Weights of a small GPT-style language model, trained from scratch on English Wikipedia.
Training: a variant of Muon for these matrices, 8317 steps.
MLP neurons of a small language model. Each row is named by its layer, matrix (up: input weights) and neuron, and shows model dimensions 0-63. Each number is 200 + 40 x the weight over its row's rms, rounded and kept within 0 to 999.
Before each neuron's rows, "fires in" lists the words (lower case) most often at its 100 highest values on Wikipedia text that the model never trained on.

fires in: "world", "would", "held", "but", "took"
L2.up763,144,213,142,222,268,252,208,185,326,218,190,250,255,163,266,235,176,267,247,222,159,229,202,263,233,170,232,217,145,234,248,151,209,201,177,195,199,227,129,164,213,170,189,129,175,206,200,232,262,207,188,212,178,147,143,211,179,163,217,142,185,194,192,194

fires in: "february", "october", "british", "college", "triton"
L2.up710,153,129,226,139,189,149,198,228,173,144,212,147,225,254,204,268,207,149,204,203,189,95,221,251,150,202,241,182,195,243,97,223,166,171,254,226,170,219,273,216,131,157,170,206,99,216,162,143,212,215,232,211,261,195,173,162,216,167,202,163,228,150,199,242

fires in: "with", "and", "than", "without"
L7.up315,230,119,181,279,198,206,153,187,189,182,252,227,122,161,215,205,224,266,221,152,215,217,246,184,189,306,222,216,237,192,207,200,237,216,207,312,191,216,188,189,164,177,150,190,246,255,258,174,209,200,242,190,251,180,235,262,200,156,219,241,224,249,216,173

fires in: "built", "building", "business", "build", "buildings", "below"
L2.up73,239,215,223,228,207,233,215,218,116,217,226,262,201,261,211,187,257,118,169,172,176,193,209,245,242,271,273,168,187,170,168,198,184,171,240,191,258,170,238,259,153,204,178,228,128,180,153,140,174,191,181,153,196,179,146,128,257,221,160,194,229,166,109,177

fires in: "south", "or", "original", "originally"
L2.up551,208,201,218,238,228,263,191,153,157,182,194,248,201,209,244,190,304,194,237,250,178,228,161,162,264,177,206,243,180,174,241,237,180,236,234,107,232,123,249,220,260,209,326,254,137,166,113,236,214,161,184,212,175,191,227,170,215,230,164,179,290,144,198,176

fires in: "as", "to", "for", "were", "are"
L7.up71,177,266,134,177,234,113,216,229,160,165,149,166,185,182,182,243,184,224,339,122,187,164,141,267,174,144,213,179,252,203,204,197,160,245,210,201,250,255,225,169,151,267,203,288,183,196,237,230,151,164,186,204,198,224,176,165,195,221,236,209,233,188,226,265

fires in: "into", "by", "appointed", "no", "co"
L2.up1315,199,177,171,187,183,266,210,236,170,207,178,243,237,135,280,172,213,196,164,197,237,202,200,198,165,146,232,129,186,157,194,137,261,273,207,200,259,211,204,286,238,198,144,187,146,200,213,247,169,165,194,200,232,203,197,169,193,288,159,238,182,153,265,243

fires in: "no", "my"
L2.up553,221,207,107,193,277,272,186,138,132,195,179,201,175,270,339,190,219,205,196,234,210,77,204,229,211,217,209,178,153,250,208,132,202,168,180,125,193,244,254,177,187,194,195,176,195,222,196,152,250,248,214,171,203,277,220,267,212,164,257,228,210,217,230,268

fires in: "three", "northern", "all", "york", "her", "one"
L2.up1348,181,181,186,199,306,282,212,198,256,156,130,245,222,224,240,145,207,192,201,303,119,173,204,250,136,215,177,232,228,169,163,149,219,244,198,214,217,132,228,208,148,188,164,197,205,149,185,150,126,175,194,218,199,248,235,219,222,181,170,279,215,124,178,160

fires in: "of", "carpenteri", "california", "opened", "february", "type"
L6.up613,199,220,193,202,221,168,160,208,167,190,269,177,165,220,269,123,206,301,198,208,220,181,193,181,255,253,168,200,175,232,185,175,228,192,205,236,178,186,172,164,212,154,212,247,151,193,247,175,264,146,119,255,153,161,182,157,170,131,242,169,145,226,190,207

fires in: "as", "released", "for", "radio", "runs", "date"
L2.up360,196,226,254,222,164,183,206,185,198,197,135,240,150,221,162,186,191,179,246,215,188,216,261,293,232,257,202,243,213,234,192,176,214,182,281,186,256,218,259,204,269,268,195,217,161,241,210,195,144,121,131,237,149,258,204,167,224,161,211,94,187,171,182,200

fires in: "2025", "2021", "2024", "division", "2023", "2022"
L2.up1256,167,297,206,223,190,155,183,222,244,271,207,244,171,214,203,221,198,152,210,260,281,143,163,204,169,264,186,242,220,173,288,260,247,176,226,234,229,271,265,289,209,179,185,224,194,205,187,272,232,258,318,192,180,202,109,283,167,167,201,237,198,228,185,213

fires in: "on", "one", "only", "japanese", "stone", "three"
L8.up173,211,231,183,230,199,187,218,199,211,248,225,228,73,188,178,215,179,182,221,208,220,189,225,209,140,213,123,224,339,244,148,161,197,271,284,148,239,159,239,176,167,230,142,173,190,147,193,291,129,270,199,159,254,109,240,184,258,138,236,187,300,243,203,210